config = dict(
    n_kv_head=12,
    activation='tanh_gelu',
    norm_eps=1e-05,
    rope_base=10000.0,
    init_std_qkv=0.0294,
    lr=0.00117,
    grad_clip=1.0,
    warmup_steps=535,
    decay_shape='linear',
    final_lr_fraction=0.1,
    steps=6997,
)
MLP neurons of a small language model. Each row is named by its layer, matrix (down: output weights) and neuron, and shows model dimensions 192-319. Each number is 128 + 24 x the weight over its row's rms, rounded and kept within 0 to 255.
Before each neuron's rows, "fires before" lists the tokens most often just after its 100 highest values on Wikipedia text that the model never trained on.

fires before: " "
L13.down1425 [102 133 139 133 153 114  85 130 102 141 107 114 108  97 136 123 105 150 155 127 127 110 142 143 150 124  86 141 150 130 146 113 136 158 151 141 125  94 136 123 124 113 177  97 166 123 124 104 163 118 129 115 139 108 122 146 130 161 110 101 123 113 150 135 112 140 179 133 102 100 123 144  88  89 120  98 162 145 106 126 143 120 119 106 140 136 116  83 125  78 132 109 183 193 160 152 161 149 114 138 133 129 155 137 159 139 159 154 111 156 127 127 195 123 160 104 104 100 137 100 140 131 122 129 147 143 150 128]

fires before: "\n", "9", "0", "6", "7"
L6.down1255 [108 138 131  97 107 102 119 184 114 107 122 116 134 149 155 139 110 104 172 142 117 100 166 109 147 153 153 125 115  75 163 155 113 117 187 143 105 127 110 149  99 134 124 109 117 153 170 142 125 132 109 164 176 142 149 167 144 122 136 112 122 149 162 127 124 124 124 111 132 138  97 133 100 158 116  98 144 155 130 171 127 139 115 127 108 111 139 139 109  90 122 141  97 164  69 136 130 112 151 124 125 118 120 156 130 141 111 115 111 154 100 138 153 106 114 101 148 131 105 137 126 138 104 155 141 137 116 152]

fires before: "0", "aba", "4", "1", "9"
L13.down472 [100 118 145 121 116 141 179 154 112 135 156 160 108 121 106 109 130 114 152 125 142  98 124 123 116 157 110 137 111 175 132 146 136 123 152 109 136 127 112 146 105 168 113 141 143 138 117 135 132  97 127 106 148 153 100 119 107  81 125 153  95 147 154 134 133  99  98 110 102 152 147 137 138 101 116  84  78 149 131 135 137 147 118 114 177 125 142 142 122 126 122 102 123 111 102 113 130 147 152 156 110 142 131 139  87  97 160 130 100  63 112 126 169 120  95 102  78 108 166 122  98  95 101 131  57  84 141 162]

fires before: "0", "1", "2", "7", "9", "5"
L6.down217 [132  95 150  90 112 117 172 147 152 119 131 122 116  89 188 143 126 149  97 135 121 147 164 159 156 147 161 136 103 142 170 166 123 143 151  86 104 128 122 101 143 112  90 150 120 119 112  91 131 126  62 162 113 104 139 167 133 113 159 133 135 183 116 109 119 129 125 111 177 127 120  94 125 167 147 120 135 105 143  94 134 129  96 121 133 105 121 139 119 107 140 107 144 106 140 110 135 151 134 129  99 113 141 151 155 149 117 137 124 157 150 176 131 109 130 110 116 100 130  80 119 127 140 144 155 128 123 169]

fires before: ".", ","
L18.down869 [149 119 140 124 133 177 106  80 168 153  99 159 125 105 117 112 128 106 132 125  78 139 125 155 175 127 120 144 147 135  82  85 137  86 153 121 165 107 107  98 112 129 108 128 157  75 125 136 148 104 122 163  96 103  90 141  95 155  99 143 123 135 182 115 113  96 130 118 141 146  89 156 158 122 144 155 135 125 138 153 146 127  97 109 144 140 116 115 104 122 117 111 132 119 123 149 122 130 142  71 110  93 113 138 133 149 115  97 116  91 174 150 120 132 160 122 118  90 168 154 100 107 117 109 136 105 119 116]

fires before: "9", "==", "4", " ==", "8", "6"
L13.down1123 [158 101 147 101 115 109 129 134 131 124 137 110 146 132 100 156  91 132 116 116 159 105 136 118 100 162 114 167 151 116 140 117 177 145  87 139 158 154 157 146 136 155  98 112 160 161  90  65 140  83 117 143 152 161 165 128 168 105 146 108 179 121 110 140  89 119 106  83 132 123 113 142 105 111 145 134 153 112 136 121 110 164 169 172 109 127 149 102 137 109 147 141 124 148 103 119 133 126 131 109 111 112 126 127 122 127 137 149 124 100 132 144 134 132 127 103 138 165 109 124 143 119 126 150 122 130 128 133]

fires before: ".", ",", " ", " and"
L13.down111 [165 114 109 147 154 167 132 132 144  86 107 169 152 127 108  93 125 121 129 138 101  96 176 171 141  90 169 110 161 132  93 100 101 109 152 102 104 185 134  82 142 124 128 131 132 131 120 209  90 117 129 159 161  99  69 134 160 106 131 151  84 101 101 126 174 102  76 114 140 170 172 188 141 132 178 126 114 148 127 115 133 163 107 100 125 114 131 117 126 135 165 112 125 137 108 138 159 127 160 109  81  99 132 106  88 124 132 133 102 111 160 132 135 118 151 116 133 109 154 152 121 126 131  76  87 122 141 114]

fires before: "5", "8", "6", "9", "3", "7"
L18.down1422 [130 104 128 117 130  70 126 149 112 131  91  99  80  99 127 170  98 139 121 121 153  97 100 113 124 134 132 149  94 149 132 128 135 147 128 170 137 151  96 140 117 111 140 177 137 171 112  58 126 104 153 123 131 123 177 179 139 114 100 104 163  89 124 140 136 125 116 112 135 135 122 133 111 127 166 105 122 142 133 163  78  92 145 129 128 136 141 129 107 134 139 123  95 143   0 124 129 137 139 128 113 102 137 139 138 130 124 144 122 159 120 114 154 147 112 119 118 144 154 107 155 144 129 166 138 119 151 126]

fires before: "2", "1", "5", "3", "0"
L13.down583 [152 147 132 134 158 119 126  80 109 136 114 126 117 148 122  89 105 156 115 111 159 127 132 133 140 133 108 111 102 115  99 157 127 127 140 129 118 116 138 126 132 150  86 151  96 100 107 135 139 140 132 146 135 122 143 122 167 130 137 158 156 112 117 115 143 166 138 126 134 139 142 115 127  87 141 100 165 104 138 139 121  44 135 117 136 154 151 133 158 141 138  81 177 149 129 126 137 146 141 125 164 128 122 141 150 149 125 125 124 153 123 172  97 119 114 105 130 119 163 122 131  75 115 120  59  84 113 144]

fires before: " |", ";", ")", " in", "2"
L18.down182 [125 113 149 119 129 116 108 123 123  80 144 135  85 150 114 110 133 122 109 138 110  81 158 104 121 161 149 138 137 123 125  97 134 140 153 111 112 156 107  95 155 169  98 128 149 126 150 119 126 138 134 173 137 124 138 125 135 155 101 113 149   8 148 110 125 154 145 114 122 145 114 142  98 118 136 156 129  82 150 136 132 189 102 113 150 113 168 106 123 126 112 122 160 140 116 126 117 109 141 146 145 144 151 160 147 143 148 113  95 148 118 127 131 148 104  56 143 105 117 144  90 107 153 156 146 101 102 136]

fires before: " |", "2", "1", "0", "3", "4"
L13.down652 [118 113  93 125 120 101 172 151 147 131 130 141 146 126  87 167 131 118 141 129 167 151 155 121  94 120 127 150 127 163 148 104 106 119 149  99  74 133 132 136 151 148 134 106 124 162 127 107 142 121 111 113  97 119  99 111 148 133 147 131 138 105 128 127 161  97 113 101 103  95 105 128 120 111 138 145 105  97 115 203  75 115 182 136 115 155 156  96 134 120 155  87 136 162 109  97 117 120  89 120 125 119 165  99 138 133 107 191 123 123 164 177 126  77 101 131  85 151 124  94 149 161 114 120 117 129  97 140]

fires before: " |", "\n", ")", " ("
L18.down1189 [151 151 163 119 143 140 117 116 105 136 122 134 101 152 136 101 189 123 125 124  96  96  83 112  99 142 169 107 181 151 103 129 136 152 128 165 117 155  97 122  87 131 169 166 120 102 124  86 152 122 112 165 154  78 113 144 138 118 131 156 111 125 102 134 132 142 117 155  87 144  94 154 116 147 134 153 150 127  99 111  98 137 101 145 131 112 165  93 137 130 139 102  61 137 120 159  91 144 145 128 111 111 140 116  97 127 109 143 116 140 132 122 124 177 113 107 169 124 170 107 139 130 123 157 106 128 127 129]

fires before: "\n"
L6.down580 [118 106 120 166 138  68 117 161 125 144  88 167 126 123 117 138 171 106 133 130 152 132 112 119  98 107 111 132  91 118 124 148 127  70 150 152 103 148 115 132 130 135 125 148 142  93 107 134 109 114 115 101 102 157 163 109 152 106  97 120 145 113  98 126 120 112 153 110 104 138 151 120  68 127 116 133 133 122 175 110  86 149 112 136 111  72 147 129 129 155 158 143 148 124   7 140 150 109 144 107 130 154 139 110 121 172 115  80 123 114 137 157 170 145 112 101 125 113 123  90  97 146 121 106  93 125 116 127]

fires before: "\n", " to", "-"
L6.down4 [136 135 133 132 133  76 112 156 136 149 109 116 142 132 175 156 141 142 133 135 127 109 116 110 107  95 156 125  85 118 152 160 139  82 158 130  85 158 104 102 100 127 148 144 114 137 126 131 114 119 136 125 118 145 134 124 129 102  96 129 131 180  70 119 114 118 147  97 116 136 125 151  93 121 124 135 131 167 119 132  99 141 147 134 139 112 142 142 101 117 139 145 143 113  36 130 145 111 142 111 133 146 126 118 112 157 118 131 117  94 130 147 163 110 132  79 142 105 116 142 139 181  80 133 159 128 147 116]

fires before: " |", ":", " (", " "
L18.down477 [116 148 108 136 198 111 136 156 171 113 109 110 115 136 169 113 129  96  97  99 161  95 160 129 109 161 126  79 147 112 147 126 102 148 104 102 149 130 108 155 123 119 127 131 144 113 149 177 132 162 163 153 154  96  76 140 130 106 155 140 122 120 153  97 131 138 140 148  94 105 125 132 101 143 115 146  98 148 111 152 101 144 120 138 111 154 165 139 152 129 147 102 108 166 181 147 124 129 139 130 168  90 121 123 134 136 151 132 155 131 130 123 134 106 107 121 125 155 152  92 128 130 121 133 154 146  96  99]

fires before: "-", " |", "\n", " –"
L6.down257 [119 127 127 100 142 139 117  99 116 117 170 147  59 137 140 154 131 123 116 120 142 141 143 128 119 136 151 115 133 135 169 119 147  94 162 134 133 125 105 106 126  77 126 205  95 110  79 141 162 112 108 139 120 170 114 129 131 155 157 146  86 185 148 158 139 194 107  96 133 125 150 139 104 164 134  98 139  85 116 125 146 125  98 140 151 134  69 121 133 102 101 105 108 143 149 137 136 109 128  96  96 133 143 117 108 136 136 101 134 167 104 118 103 135 175 126 135 174 167 104 114 130 166 136 153  97 115 109]

fires before: "\n"
L13.down492 [139 139 139 125 137  91 113 146 122 136 127 140 121 110 124 145 141 115 124 119 140 119 113 103 132 146 163 104  93 130 134 109 131 131 158 111 124 134 149 146 119 118 136 139 141 131 127 113 130 113 108 136  89 148 108 127 139 134 135 140 172 219 159  94 151 159 110 161 120 129 142 150 108 127 115 108 122 115 122 135 159 109 133 162 111 117 148 133 172 172 157 122 162  96 177 175 109 115 155 123  99 125 158 163 134 167 128 148 132 124 153 107 120 149 116  96 207 134 155  80  94 131 133 140  98 125 113 113]

fires before: "-", "\n", " "
L18.down424 [133 142 177 116 122 140 137 140  83 137 134 145  94 123 132 149 103  96 151 136 126 133 133 154 135 123 105 145 128 164 110 117 133 131 149 106  89 126 153 105 129 124 139 105 149 112  96 147 149  85 130 155 132 139 135 105 137 132 120 173 142 199 166 130 163 126 144 154  58 135 147 141  98 136 108 138 135 159 135  97 135  97 135 124 130 146 113 174 180  64 132  88  93 140 177 128 121 115 128 122 118 139  97 108 124 145 139 136 145 155 138  83 155 115  97 151  86 171 105  85 154 130 121 155 102 135 128  98]

fires before: " |", "–", "2", "0", ":", " "
L13.down1066 [137 136 113 166 109 102 103 165 139 116  66  88 148 129 105 168 122 130 117 127 140 143 131 113 137 107 166 110 129 114 169 135 158 146 171 108 108 148 141 112 157 140 109 125 169 139 138 128 162 124 136 162 146 141 137 142 125 167 136 138 131  49  93 126 135 147 117 124 123 130 133 173 154 137 152 123 100  68 101 142 134 131 113 147 133 130 152 134 146 168 120 159 107 117  76  90 135 166 167 117 137 108  91 130 165  84 129 102 167  98 137 165 158 113 107  96 163 120 146 120 141 164  89 172  96 101 126 126]

fires before: "\n", " |", " Title", " "
L18.down788 [140 115 127 141 129 125 129 130 110 120 149 120 125 125 155 106 158 131 130 110 131 137 143 118 126 161 148 122 141 117 121 124 133 124  81 116 136 142 122 165 138 147 136 102 126 121 130 103 121 154 108  97 131 194 150  79 125  82 119 166  95   0 127 124 159 185 122 122 145 109 138 141 117 125 134 122 118 124 127 128 183 166 101  86 115 144 123 127 134 135 139 120 160 117  32 137 160 125 107 130 102 123 121 133 115 103 135 137 102 108 124 125 116 141 147 133  85 137 139 147 148 131 110 134  81 147 137 162]

fires before: "0", "″", " |", "′", "5", "8"
L13.down545 [155 125 132 133 142 138 110 107 107 133 117  69  78 164 129 133 130 125 116 146 115  74 128 104  93 140 119 112  95 137 188 120  82 137  90 143 149 109 112 102 148  98 145 138 128 142 143  87 143 139 146 131 155 126 121 105 121 171 110 112 166  80 102 155 118 119 103 113 135 121 110 116 101  84 128 101 154 128 204 117 100 100 121 165 151 136 135 149 150 125 121 129 141 119  89 110 133  96  80 158 136 140 152 173 137 116  81 154 126 157 140 140 133  82 108 105 118 142 114 143 121 106 107 127 129 112 147 155]

fires before: "\n", " |"
L6.down935 [108 134 190 103 123 109  99 148 151 110 138 129 149  83 148 149 136 133 186 121 143 125 112 125  95 106  83 115  98 137 152 107  96 131 128 136 133 119  91  90 111 140 172 128 155 158 115 116 161 110 166 143 123 104 122 121 146 132  89 137 110  94  80 132 113  91 129  78 131 111 117 124  77 116 130 118 100 106 138 112 117 120 100 138 118  92 157 131 137 137 152 131 153 143  53 111 145 106 116 140 124 139 107  97 111 166 145 122 143 137 110 109 179 156 112 118 156 130 108 151 116 120  86 143 140 123 115 115]

fires before: "2", "1", "8", "4", "3"
L6.down436 [130 102 142 151 142 122 111 154 118 105 110  79 166 172 139 179 137 133 119 131 145 145 118 117  97 112 120 103 155 120 138 115  91 132 131 120 123 111 138 102 122 139 142 145 108 135 147 126 147 134 114 127 175 138 150  85 153  95 149 119  71  47 100 142 117 109 129 108 140 116 108 126 130 143 155 181 140 124  88 154 149 144 117  87 130 128 159 124 134 142 115  83 136 160  79  98 158 118 118 165  89 147 150  99 113 153 105 146 120 108 111 158 141 102  96 107  96 191 146 137 110 126 136 121 143 142 151 105]

fires before: "0", "3", "1", "4", "5"
L6.down170 [108 125 134  97 137 147 154 148 125 107  75 139 133 124 152 150 112 116 110 136  74 139 132 145 123  94 143 125 121 125 131 137 128 101  69 106 182 151 131 109 126  95 106 138 131 118 107 107 106 134  99 146  94  79 155 174 150 108 154 107 114 153 160  88 143 103 113 120 148 113 157 133 106 127 131 111 109 175 157 133 120 188 152 132 112 151 163 165 120 161 126 136  88 131 113 171 129  98 136 130 125 142 118 147 163 114 102  96 120 168 145  95 164  93 102 127 101 138 149 109 102 130 133 126 131 147 150  87]

fires before: " "
L6.down1493 [133 146 107 106 140  92  99 138  96 123 128 140 143 134 157 155 144 146 126 173 153 121 130 152 121 142  83 129  92 154 132 159 103 156 110 144 146  99 157 192 103 125 162 145 139 171 120 167 182 148 130 148 141 137 165 138 117 147 175 124  92  79 105 136 111  96 135 123 102 121 109 117  88 107 136 144 142 110 153  81 110 110 136 113 160 108 140 102 100  94  91 133 136 139  90 107 165 126 107 120 126 151 126 145 142 139 135 106 122 156 119 134 165 111 170 123 138 145 137 142  97  83  78 171 154 161 120  70]

fires before: " |", "–", "5", "7", "6"
L6.down1139 [113 116 190 127  96 133 113 155 125  81 122  99 130 148 145 137 175 143 169 127 142 142 115 129 117 131 179  96 125 120 149 120 126  91 149 153 119 156 104 140 106  92 114 148 144 121 123 128 154  95 119 148 110  88 135 169 147 111 144 142 109 142 127  94 119 158 138 106 150 114 124 122 108  70 138 117 135 144 108 139  79 109  88 143 112  74 113 171 127 108 121 142 129 125 121  80 158 116  88 111 119  92 135 113 136  91 120 138 133 131 119 160 157 115 121 110 124 162 121  71 100 142 112 132  89 139 161  73]

fires before: "\n"
L13.down803 [102 108 150 154 114 152 128 138  97 126 124 149 134 135 131 145 148 131 121 138 125 136 113  73 120  99 118 148 134 124 103 158 148 120 123 136 140 125 154 106 127 125 128 134 101 129 130 162 108 134  85 144 121 116 118 123 140 121 144 107 120 255 123 148 100 150 105 140 131 113 176 131 112 137  86 121 143 144 130  88 129 122 150 157 139  97 143 106 146 115 116 132 106 142 227  98 123 172 118 158 169 128 141 101 112 143 148 159 121 159 114 116 131 110 162 113 151 120 117 101 107 139 116 150 130 137 154 137]

fires before: " |", " by", ":", ";", " ==", "=="
L6.down139 [157 105 116 179  60 138 179 109 158 154 132 110 129 115  96 109 135 118 135 115 137 128 139 147 122 136 108 128 150  78 128 142 153 108 176 128  97 150  96 122 139 170  81 105 118 111  98 169  93 167 119  81 133 114 127 125 137 127 150 178  87  64 157 143 139 164 110 124 106 123 173 140 113 113 152 130 118 101 132 113 124 127 103 134 150 124  82 168 133  99 141 146 134  96  89 105 120 117 168 100 122  96 117 107 161 152 121 105 131 129 127 136 118 115 136  92 108 148 146 122 127 127 143 128 139 127 131 149]

fires before: "6", "0", "3", "8", "9"
L6.down831 [124 128 150 120 126 131 101 130 148 119 113 128 144 135 119 129  96 143 125 152 133 156 108 107 131  96 168 151 135 113 165 173  81 117 122 138 130 125 141 122 145 157 119 116 107 102 127 101 141 128 138 143 148 139 109 140 169 152 121 117 127  88 141 119 125 104 127 146 140 121 137 142 114 122 115 111 108 122 214 114 121 142 137 152 143 109 142 161 130 146 135 129 118 112  46 141 147 124 135 188 112 129 177 130 156 119 123  81 134 155 152 123 188 114 143 113 158 168 123 124  80 130  78 103  85 142 131 169]

fires before: "–", "0", "1", "2", "3", " the"
L18.down916 [154 134 146 102 133  89 113 109 174 121 133 123 153 115  91 127 116 135 121 149 172 118  91  95 144 138 116 118 103 133 137 112 109 138 136 145 108 145 148 122  85 103 114 116 185  88 128 111 170 109 137 127 147 109 124 167 124 112 138 105 173  88 154 111 117 131 104 130 115 132 113 121 137 119 162 123 123 137 131 141 107 109 123  90 104 120 148 137 117 155 144 129 160 101 108 113  75 170  72  92 115 112 144 113  98 131  69 145 135 131 151 163 145 171 124 132 154 122 117 121 123 180 130  91 122 116 114 130]

fires before: "."
L13.down1140 [114 104 126 126 138 106 132 129 130 133 118 153 139 126 137 124 118 110  71 135 126 152 107 114 124 168 161  97 155 138 126 110 128 124 130 120 164 113 122 141  93 108 119 154 132 123 104 115 112 120 155  84 129 137 160 130 123 131 144 166 155  88 151  60  72 134 150 140 122 117  82 131 118  91 156 161 149 129 153 151 118 153 119 115 151 116 189 164 125  97 130 127 156 108 132 169 131 125 150 121  51 142 138 141 120 154  96 123 122 137 138  90 130 165 106 115 152 139 163 127 125  94 148 107 131 154  88 140]

fires before: "0", "1", "6", ":", " |", " a"
L13.down1482 [ 92 165 140 100 128  94 142 140 118 116 103 158 139 108 125 132 127 133 134 122  91 170 145 127 110 112 132 126 146 131 138 150 133 170 165  82  96 133 119 154 131  97 136 125 160 151 100 133 121 143 109 102  85 121 164 169 118 157 118 132 135 137 162 160 106 146 112 149 121  98 114 145 124 150 104 134 115 132 131 144  93 143 157 107 114 140 112 128 130 160 127 105 135 133 103 144 117 109 122  93 145  91 106  89 124 129 135 112 118 163 114 150 147 149  65 120 151 135  85 117 152 171 151 140 125 117  97 110]

fires before: "1", "4", "2", "3", "5", "0"
L18.down1496 [ 97 114 114 115 151  94 111 148 139 132 132 134 149 157 163 110 151 120  61 124 171 101 130 115 113 119 122 131 139 124 141 131 130 147 151 139 145 171 156  65 130  93 155 148 147  61 109 106 184 163 129 126 111  66 122 144 122 126 169 135 124 143 145 127 110 134 110 128 113 106 109 160  84 135 113 147 170 128 150 139 110 145 153 131 131  96 159 112 139 123 121  74 128 167 116 156  59 133 114 115 125  99 115 174 162 124 124 136 111 154 162 158 164 148 144 136 141 140 154  85 139 119 116 159 110  79 107 178]

fires before: "\n"
L13.down860 [ 90 104 115 133 142 148 138 107 122 106 104 107  97 108 139 124 142 119 158 106  89 101 142 102 151 137 139 144 136  60 119  93 146 126 142  85 132 149 142 139 141 140  93 120 137 150  86 110 148  90 117 109 140 127  95 124 147 141 136 122 131 149 108 168 111 114 137 136 117 109 193 156 111  92 112 201 104 107  99 142 145 130 160  88 108 110 175  95 154 143 141 135 168 131 191  92 113 128 126 120 117 112 158 129 109 120 100 157 145 102 136 159 128 165 117 139 135 147 136 146 127 117 138 136 108 124  81 141]

fires before: "5", "4", "0"
L18.down384 [128 121 109 133 140 148 118 118 117 127 104 149 166 149 108 127 165 155 145  86 111 156 123 148  90 141 102  90 137  89 103 138 136 132 116  95 119 155 137 169 128 124 126 141 117 144 132 124 118 172 143 130 111  97 173 114 121 161 120 118 147  81 137 111 112  99  92 167 165 152 133 115 135 108 152 165 136 116 120 142  98 113 118 152  91 100  75 160 125 156 121  73  91 115 131  90 150 117 119 122 132 139 115 122  89 121 144 139 124 135  68 118 123 102 127 106 157 152 150 118 135 126 131 182 102 103 169 143]

fires before: " of", ",", " in", ".", "'", " ("
L6.down745 [ 98  93 106  85 138 138 163 158 157 133 126 168 118 104 167 129 120 104 120 124 143 145 115  99 104 121 110 125 112 148  94 144  92 161 141 155  92 141 111 152 141  96 108 148 162 112 114 105 112 145  97 171 137  98 143 118 116 136 122 122 123  75 115 156 154 139 131 148 114 146 112 143 122 176 167 149 155 144  80 113 100  94 122 192 162 160 106 107 102 115 105 143 137 108 117 117 129 144 146 120 111 110  79 118 148 147 109 127 144 166 141 152 125 128 165 108 145 125 141 128 140 140 172 113 116 127 110 167]

fires before: "2", "1", "."
L18.down1053 [176 139 144 150 119 122 125 121 168 132  74 104 121 125 106 100 137  91 136 122 118  94 126 126  93 152 117 127 118 144 131 152  95 169 140 137 167 126 122 149 139 113 123 110 124  92 164 102 170 184 147 178 132 135 162 125 143 121 167 164 160  86 110 137 127 157 148 138 138 130  93 138 111 136 112 143  92 129 112 166 164 118 116 112 142 121 121 118 134 121 146 115 137 102  58 151 150 161 143 120 130 120 105 135 169 127 134 109 112 155 141 126 158 162 112 167 124 119 132 137 166 168 137 119 129 148 129 152]

fires before: ",", ".", " in", " and", " on", " to"
L18.down471 [105 101 103 137  99 140 125 156  87 151 125 129 122 174 141 138 130 167 152  83  83 137 125 105 129 130 186 142 136 121  99  66 151 125 137  94 189 153 118 127 116  94 134 146 154 112 138 143 135 118 175 105 158  85 158 116 139 120 147 152 143 153 157 130  91 151 139  95 142  89  98 128 110  95 111 113 104 158 156 143 105 117 111  98 134 122 117 112 124 163 109 126  75  99 189 126 129 143 117 128 124 146 119 113 114 100 135 116 129  72 130 150 136 123 121 145 166 135 117 149 128 124 120 106 146 120 130 139]

fires before: "6", "5", "0", "4", "7", "9"
L3.down3 [126 139 125  70 131  94 157 143  81 124 121 134 146 112  96 138  88 134 142  80 108 123 135 141  94 136 138 141 149 119 161 115 150 140 126 153 147 140  95 168 115 142 149 140 132 143  83 151 139 110 178 105 104 126 119 116 123 107 133 137 120  45 122 173 115 112 120 110 175 104  78 156 127 121 152 127 135 119 113 150 141 118 166 147 164 135 113 100 186 174 128  99 128 149  99 121 139 113 141 134 125  96 112 133 156  94 119 124 166 139 109 128 105 135 117 133  96  89  93 148 122 111 137 146 111 106 129 150]

fires before: " |", ",", " (", " "
L13.down428 [141 119 141  99 161 103 134 141 105 114 107 130  95 131 144 131 145 107 123 132 103  69 163 106 142 132 108 144 172 143 132 148 155 129 110 127 126 119 117 132  98 143 142  78 156 136 170 156 140 132 107 140 142  73 165 104 111 108 152 154 113 103 125 102 120 133 134 153 129 142 139 137 122 111 110 128 128 112 129 139 104 123  90 120 124 131 140 152 136 112 102 132 153  94 111 125 169 134 171 129 146  63 140 141 103 158 196 171 128 137 105 105 144 123 111 167 167 144 167 108 169 102 123 172 130 121 140 105]

fires before: "0", "1", "2", "8", "9", "4"
L6.down434 [133  85 130 120 138 148 207 127  88 103 115 141 153 132 109 153 126 115 121  87 105 105 146 103 115 178 114 145 114 128 118 136 115 124  84 119 104 171  99 136 123 171  96 121 135 124 133 123 173 102 181 128 107 151 146 126 160 110 137 104 156 104  70 113  86  51 136 128 153 150 109 140 126 102 128 100 131 107 157 124 143 108 147 152 125 127 134 117 143 169 140 106 122  97 132 111 127 146 121 103 105 120 110 112 113 121 168 125 145 100 140 130 112 114 114 118 102  95 110 151 101 118 132 111  92 127 145 130]

fires before: "4", "5", "us", " Title"
L18.down936 [129 104 117 123 123  59 101 117  96 133 112 128 173 149  87 141 109 152 114  91  91 153 132 168  64 143 122  89 105 103  95 117 122 165 126 129 109 183 112 158 159 116 132 169 122 143 123 144 111 125  95 161 113 102 173 147 132 159 144 113 137  86 137  99 117 109  85 115  99 138 165 149 128 154 151 137 138 142 145 163 138 119 125 129 129  96 142 160 118 140 115 144 115 139 134 135 117 131 123 188 108 134 129 123  85 135 139 114 157 117 105 154 140 103 113  90 155 134 110 172 141 130 144 147 171 130 167 140]

fires before: "\n"
L13.down497 [103 107 152 154 111 177 134 140 104 116 108 116 141 127 121 142 167 144 152 152 103 139 134  88 124  97 129 135 116 118 111 163 133 115 115 140 142 130 150 111 123 123 152 136 103 137 140 166 117 139 100 150 127 114  97 122 153 133 129 101 139 255 130 163 101 126 111 159 115 126 181 137 129 136  96 108 149 139 131 113 111 127 148 156 141 100 141 127 129 116 122 132 113 156 243 115 144 177 106 163 142 141 141  99 131 117 154 148 106 132 108 132 120 108 143 135 133 116 138  91 130 150 104 149 139 144 141 128]

fires before: "\n", "|", "-"
L6.down1138 [116 122 135 108 162 140  86 142 153 141 125 125 150 131 153 117 133 175 119 161 127 138 120  80 123 107 167 125 115  93 119 113 131 121 112 138 104 128 140  86 138  76 115  88 124 165 108 132  97 136 111 112 134 136 104 137 124 136  88 119 109 131 117 100 107 111 162 109 118 136 111 180 144 131 115 146 158 149  98 148 106 173 149 117 126 142 122  77 114 139 125 133 147 125  84  92 107  81 142 140 153 165 124 116 105 154 151 157 161 131 176 157 110 104 134 118 119 149 138 130  91 153 104 106 135 140 172 126]

fires before: " ", " a", " the"
L13.down1443 [158 156  97 130 143 117 139 160 119 136 162 117 142  73 140 132 143 149  92 121 149 120 136 155 143 141 115  98 134  77 151 133 143 104  78 109  94 131  86 103 130 136  87 146 109 146 149 141 129 120 133 119 124 132 139 113 163 105  94 128 195 112 130 147 113 122 129 109 120 124  98 161  76  86 106 115 119 165 114 174 150 136 115 119 112 156 123 160 168 140 129 135 161 115  81 112 122 143 138 107 152 106 177 162 150  99  84 130 129 123 187 145 113  95 137  94 137 184 179 158 114 155 145 119 130 168 131 158]

fires before: "\n", " ", " -", ")"
L13.down949 [110 138 126 132 126 158 147 122 134 146 122 151  94 155 147  98 141 105 114 164  85  98 157 125 176 148 151 115 132 165 163  51 129  99 129 138 137 101 113 152 126 137 172 140 135  94  97 138  94  99 115 100 122 163 104 118 103 134 154 116  89 125  98 147 154 160 142 114 121 120 142 152 150  92 107 133 131 147 102 125 120 109  91 129 107 115 123 130 176 125  95 137  63  91 133 117 122 116 102 162 151 150 101 165 126 110 106 100 135 155  82 127 135 144 103 116 113 151 149 148 180 126 115 166 126  89 150 151]

fires before: " |", ";", ",", "–", ":", "."
L6.down566 [125  97 129 121 124  98 134 150  98 139 123 145 112  97 112 122  94 140 105 126 121 184  78 117 106 100 172 108 120 141 180 101  90 151  87 102 139 120 178 126 126 135 109 175 154 101  74 160 130 122 163 115  77 117 103 146 126 105 167 112 120 125 134 151 151 137 121 136 124 126 118 145 124 151 130 135 127 132 152 135 142 112 131 147 161 135 119 139 117  68 147 130 128 126 110 116  82 134 127 129 170 157 130 135 114 153 154 111 127 139 114 143  90 138 166 137 122 159 126 151 125 122 133 111 112 139 113 158]